Weights of a small GPT-style language model, trained from scratch on English Wikipedia.
Size: 15 layers, width 448, 7 heads of 64, MLP 896 SwiGLU, vocabulary 32000, 58.8M parameters.
MLP neurons of a small language model. Each row is named by its layer, matrix (gate and up: input weights; down: output weights) and neuron, and shows model dimensions 224-351. Each number is 128 + 24 x the weight over its row's rms, rounded and kept within 0 to 255. Numbers have three digits each. A neuron's up and down rows have the sign that makes its largest values positive.
After each neuron's rows, "fires after" lists the tokens most often just before its 100 highest values on Wikipedia text that the model never trained on.

L6.gate597:162108084120181114142152121110126123106139135145110140075152135153156129145107113072107159102136112146116074107087171127131107112149169129171114108174107139116155097124163114153085106114135113162206173090149144111120124141131159074161136146131153144135130133143126149142164091151132112065143105165131143174150113110091133146124097122135138157127131116125144120083127115134149111115178
L6.up597:137108107097110136146130130151173137058131143128173139088132134171147089083114142097120134079126154124149119097143133128132136169137163115179140119197110139146108135158128116151137099125110145187133154127127126117115181115135160110132126110115105152154118112127115153136159087162133121143165117107128123132178140081112141130144101140142137128105122146140151115141105125140134164109160
L6.down597:118121110131164102118142135135153098127133110150106139104144141150152116130139145108107142107116107132109091169109115111132143113128147138112136124149130121125166107102135158134098133142140106149197126103134148092104094108123126072090109161147135137168139147153123164096137134094117133080091141151139135140096115157111110124118133081104129167113157096146151125097145081134135098103128
fires after: "\n", ",", ".", " that"

L6.gate29:122091117139086110128124138113110141123127137141111132118100147117169125130136099116101131138121110086112100116202128156124128104109107159106128152151152087133079160126141108119152125113099138122143173103107122138128157124096125117164131143126122130137139146147135114130087153128178098096114116168137143103132146154109160121125152162148148130125129125147129152114150145195171129130163
L6.up29:148144146122149085138141102157092149136133109118142117089115154138093122112156135117092096117096113108175131126132125176133122131103142110117128106146129135110127130142143097121099146127094115142143109154176103132080154154091114138060172158099085130145138118135105142155158124133136110136135079175139147134153116159123085148137111124060130136086111145100129155110161085133159170129135
L6.down29:130085123109083099080129097108138099136123134121137173118115169098130115096079133114127149135149161071129143122144123123096117096089110117092119096133122123111089143122123091115110107124117166127143131126140135152126172090105146112214096171133121079155153126136130146120136137109153096118086139166169160117144154128123102134116125166107130095116144145178151130121134113131143135147142
fires after: "|", "\n", "-"

L6.gate532:113099091144136127149092114101084232097079148177108115137143133166116157147135127105098144132126149122134126078142148107131115160138143155161151096146095141130155081104126112141105137127112105102164154144165130124109112102088133159136102132154123133184090152108110125121162148122135136114128104089122132118118145114102146129093133107108165153125143135124130137110168120150118155126121
L6.up532:100113111136120136105137150161189142139128121139105149124126113181099120138097129135132124106127142114164110119093106123132133140150156089103163152109114109117117125142152129125099115169106185122118162122123185193105135087159114134110152130134121121140150171153116103145097152128124169073145141136129156101121109108106175140110117154122157159131111115100124126129145212128099115108125
L6.down532:115124123097135157100110124141107139128143092112131147147132116104119092132143139064125157076137116129137092153134150155176128137113125108093137167127104150120108164112149095093136157153101110190096127122130100184113107089092126104124156113105106115090171119140123164118155158100116143146120106198119105126140094097130135135162102136134113137129139072108100135119083127132112122144149
fires after: "\n", "}"

L12.gate39:127144114095122113115143123126118141162134137143137121105120110158154133141085116140106085126136108102119161157145116141091103132139115161123110148158132147148087126121092163163142130158134117111121145113097132124121114148104110180138095125152140150160132158169123099086143116148160135114143138123112100089113170156112157113138122059123093132105111133148082101138121076151152119100094
L12.up39:137139146168142129114162103140114121137152133145128094110133120115118106131154108148163099125124142140137139151110107137114120115109099099154137137115099137089132121134156120133145114139127171162111101148113101115095156136131150155156141140103159138118137083127166142143131156115128116123167123129110120185123087173147152154105129088140129145106115132104160185118122086173145133153126
L12.down39:146118151093140116101114128109119152134123135133150136131132106134102131178127137143119131133139091137114111128108076132139153141148130123110154119121125128104100111127098108168126104128123162160129129132135136145141121080166138170199143100110101133113134138134091170121111140112127112124108126132143124055154116105097126120175122171098098141090087126126200145127158113139129137099143
fires after: " |", " and", "|", ",", "-", "\n"

L7.gate67:058126110162131092142130120127104135118116112102117114108138151166150102074062118126073174129118093119081112138112151139128104144144126140156135140126132174127139123134150163163110120135158146135156134140119130107119135101136117138083093105152146134128119101150132123064145092137133174170112155115113134102133131176130149089150133098199127103117118137077120117157114073163128147106160
L7.up67:095122114139135095144152111131137075134117091097098138136131111159143099122150154137142180136134143146151128141175108121160146176132111167085116096136123144114118088174113159123120156139103123099066097171147096140134116122147125151164129078140168122132163199150157086115136134122153187115081102148095155111127150149138157096109131139138143134171109113142150110098180098129095106127133
L7.down67:110115117127097127137098108147168077107140098150121113136141073154106096086128141136137158141098121081110170155108150135139141093112185128151126135099139134125122118141149154120104147102133115086100129151141140081141113133157165093163100125104167111098178098137126135122134167114151173130119096110138139131192085143136137091140151053135106097091108127110126096133141168165129113119111
fires after: "\n"

L5.gate579:138126093166129123154151102127101159139133139120187125081119148116187115112146144156124135138127108121158124113125108170121112093144133146144101134117119099194154112105110120120126137138114146131164139142097113152117139101103091098190147092116144070126124134123099163074144136106097098153145106133108167162119090047093164148138121110125134109135154137143072115129123099145133155178112
L5.up579:117090116092147108062168137098128131130119119135149122113101169139087131101186119176152157099124130129147116125126127135132103068145166135144082125116107107193111111096140116139131100106144142160121133143082129161134063097096134128107122094160126142171129126133119131130145096137119091123100161127130150147163143094127071125118160126135119112099158108157139150123143147104115126138114
L5.down579:089129128137116121128182119154123135158093145147097123161113125146122147146145099122099137113092127131121120087134156121084130169112112096093102128156138135180149159140112131138141129114130141121107124120120103102131102130095128142179125153119057086111125112094129117157144153144144159138140130120138103155117106110116130129150117080099150103155093143155096112165095132115142112114124
fires after: " on", "On", ",", " On", " the", "born"

L4.gate866:113139079116098093150134117144145136149147143114144140122087198147096132160137098116154115150137127149175107126120117100126092149191171139152138118110083120174127133131161143123098168140131117099113138109084138083145081103078112174092153125111102148163137164087131161089106113138101120108149090146098132137116131100116142115135167108140134139121130155114091076120127139165113106171136
L4.up866:090121113121081115107115111138123193120164134160148115131133170139137105171116169125161094189151098138146126134140143129158129115149155146159105143153111151200143112122128111099099165110134130142126115119067116075104105138137116123101124120116146120177098135100111145144132117151097111130099126098107124154118135124100126145090149093145145100147124131096110128115121108139083138167121
L4.down866:126114120135124129127126075142119141138138117109132094112124167123100138137103129101125119156120120135177100128093140106161122141158163158145136124165108159175128143119147142122155144149107118115124131124109122099135119139128094194099145123085115141127122152149120147129101114110136098108130096094087160139125163118081112076103156129128182114133106104114107097127112134164109114132127
fires after: ",", " in", " of", " to", " the", "\n"

L7.gate122:147131145091159115123147145131171116104142104142126139138100104165135106153135139104124144119123106185131123158171127187164092128156168119118160120154136131191110120129172115122138080120116156150126133143112137103078078108092122122129170117122130129086159106121122094174104133106128132077117105104184154135143110119085091124100117109145111159114175136098151182107198131126130135131118
L7.up122:147126168120130142166146123113152149118081116133131118109126075101154140100153125122126089117123153116142084152147127152179125109135158117128182144160126118146128091132109149129152145156102131142146124154147115147101128135113119164119114138160144132123127155119163101153132141110152145161137138142175152190139151110106139147122095158124137145149123120121092144129149139127144144123095
L7.down122:153141120142119134138081127159174117160127137145139125144093163115131122157127132136101135097094115145092124142108075100152156131119148137163104146097128166119113131091136102108122139111107124120146178121165117054127148137155142131118139129064140123109119092122100114122140072142128085142150160101107129083117085107145103136124126147124140097107103151114115131123092086136130120134198
fires after: " |", "|", "\n"

L5.gate190:107186115143125155094099175151125096151115119109123128137123137119109117132150152121112122149119107081087128163063161145117129120183131134120151120137122122129179153089130085139110129145141151096133139208145156140090163144120109151177152136098088103107114144129124141106136085167132140108117121140108162161099144090127080103133164116113109116141133142151124113142117134182100105114146
L5.up190:101127133122116161136111145092094107161124117137112128129159065123126102125148093099162124117131145138138121149138113074065117079115137117102082129116144103157108140148093116131118123111157145118087137142114099088130126152161140103122126133177158131119161087146141138125094113154126082136134144145155125189139120121103203141143098151141159132164140087132092125123132119142140131141105
L5.down190:100156143152137169144122115093111124161165116146143169140142121120131126144155093118136144158145138104117149100126148137036122087145134164127148141097124133121138121161142101130124156151137153107114113213102110122086135101142114119181098169153113135137118111143132172125102120171099118134141174103150135176139115136138147100111116160144135123186127101109116109137130132143138114137089
fires after: " |", ".", ")"

L7.gate803:118088103167166106143117141169145113100153136123140116113104127117149126110103096110095152155106147114157113142181102142135085113177106125100139161137095120168163093109107101106139102097116126076153172112111135122102087154171141125151112111100092112152143152105147105132152112095125150087102099097101153128109122179140099117140124129135152097136147171095119106148164105100087176117138
L7.up803:146032151102095135166121155099192146149120129132140139108138112143156110097136131186116123104152114154138158171112101130127081111138123099093137158126114110095121087127124133119138118100130157177167167117113122080090134099138141156125112102154121150181127117095121117154160136117125150110104137129159141148118159125121141151117108163133083148148138146109103165063109099125139129122144
L7.down803:114168103103066144098140122132116107135130154100134095112118133149128158144118149140138138120141130149111109126110134144144129116116123130120097127142078177139128130084109153131095102138123150208148113146122111162165135124147118094137145128107139122101154133119111128111107114129143111147125135140142110148137100139161135161119107090104127132128123124136127137129120133148078132121140
fires after: "|", "\n", " |", " 0", " 1"

L10.gate732:116153128121102134144115142160130149138081085153127143152126187192135157122123163148181095094138102165151127140128146116169123152142180103127154128154136166139102115104104140121089111135116138150093133138125089131110140113159145146177161113159143094115145099140111081113120124125137095109142085124179089114089120131178175123121140148103083091106134138126104139127142082108102138109114
L10.up732:104160087104126126101116132165139125098068124094170137140173138130126132101141150124139100139126111119155118149142150133139143107154110137132125157115111094120163162149145145169086113137078152126133123160119121127153095170109140158098114086114132150130111158119117124139149072156122122183127151142108156131109102115131160095121163151113107139153138116115105157144149125148165112084164
L10.down732:106159139130093110137102124158127144126106069188132074127167135096126140122116132093106150104123157105117153149102163065137134132102158123100104165092170123122120126096155130135165137117127107142165126130145112119139126122113142119149130151123154157114084073101151121181112137162154080119143141141165149169096151115129091125153171102105108114140142113097132122182103166135107139156184
fires after: " |", ")", "|"

L4.gate66:126164129136132123140103117129167146141152117165106106108156110144129145122133140146161137112130084139134171138108148171128118123143108123131109132106116111144149146148128143136145121130127144133153126108174157146081156142137094190127127141138142099130140171172135167140129130180188101129132098085147151159163093105069135112126112134077154114159178146124131132131106099142074122077141
L4.up66:104116127176148150120075123135159128152157120159141144143153102115131121103120112185158109128114129109089151140119109164133104125093141112131135142145101106136147150110144126112120144106100166183103143114111124159093140098074106102144108122175102148136150143104110150093130114124146099063130138181101178139129148064123154112166100165119104138136126140174136137142132113140079082096128
L4.down66:124139125121094127108104142181148165153155140150129116101170103139145142150121089172142067128118107162100171128131137161152131114124133151116142114109111126150123170131145155117138137149139139139167142132167154136083144130116105180116146100152142124122168172147109136148142113141147144083124123104137118135102115104057150121142110107081124120130149148126123105145122068151112127090137
fires after: " |", "."

L4.gate2:112132052134126106132105197145133095142135150154163153162124126142105107084132104139120106156133114127122111113131117158108137133120117116113133121090107155156137118145129126141111155099100119137138107112156126151123119105166148117128139107108122075125114132121114132160114106149146125134120093084131088119147167072162114055094128178107160106172144102096075084134111119107110162136112
L4.up2:162118131149116108110129131140092105137129157133111109106184169167106166136131133175130136097116123144135139134120173143050122136134081107138153133134141105152148152111108119123108155133176111169139131122114135145115151111174113126144105128155115118146133130113112108070085120123137151095156105160139072132194136155161194113118109125118116084130090118098134139130162131135101145121119
L4.down2:088156071118150136122138179119164145115151106103156151113135113156084095092116126129139112150126138105140108117127045157120129151117095104118124148092111112124118143134101121111138174133093127105131116131147138183137140098127126106119137148100149090117147156101163117152106120153148103116105126088130127130133138086131128068121148153135152070156173113092087092167143088092099126122106
fires after: "."

L7.gate764:091165150103131122089124114125122140127133105212123079115149138130111160136155109121101149143124108133129137124109184175119153137117112131164124137162111156122168111083174149087109136123140186134120111146131097138160121189132139108155122125102092095092177116119143126075115122141119118129174130125143160101151137113138108112081182148140149138090135121185103105095155110118114142123087
L7.up764:128110108149132129091144155107139098165142117162111097141140107116102169093116135117173137118118150103160125135137062144130131105184102138122132123128155151177182110117127137147125131157116145160136107112151069171113166169138100121127120108106153129074156088136144118111149135116166101099124096122130135125159126139139162120146139094148111113153172142105122200132128117164117134073142
L7.down764:148181135080119175158150165151121133097144114181150103112093162149107118100131089124141138137121137119087128141124124144164101133125149122130109167088142131150178139108126126119101162157117120117148098181150150126099109156114074145165120136100102155085115178144151088131142169094103122143108152100133162142150103066102123076122118116072113127158138118096112073120178124133119124116116
fires after: ".", ")", ".\""

L7.gate677:140111135149133110139127138127127113103156126138112110112090178129139116101097063104111119118111095108153108154098120158087167113135165106120132077192161102123162113103132142161166134098073120161111126124143097115140135154154145075151133130149155112151174086132113127104154131153131191157085153130109146129114097182075117125162130088155126138076107105129133168118121069157144137161095
L7.up677:102119133154146076149141136149146137124140110128149150088145112163139110090145157078111192133110128150143190150115116143095142101134144140183133133184165129120135087125092129090099094122106131119131149144131133134147080084110131078132089135123148132105146166132133154138136113158119107083079095136113131093117111145115092105138114143126151147120110145129138080102148156138077148143112
L7.down677:120106160144077081116160152129158139142072102137174163116122130161130156128120126132147125140090077048150131138132173154160201152124162128118129128137103125092124086175129114112111133136157089141099166130126122122132132160133174128145128117114122146145136130188154181142129145127107114145119114123108093099140154152129114155139112136107126112132146119117128152118118153084096121126133
fires after: "\n"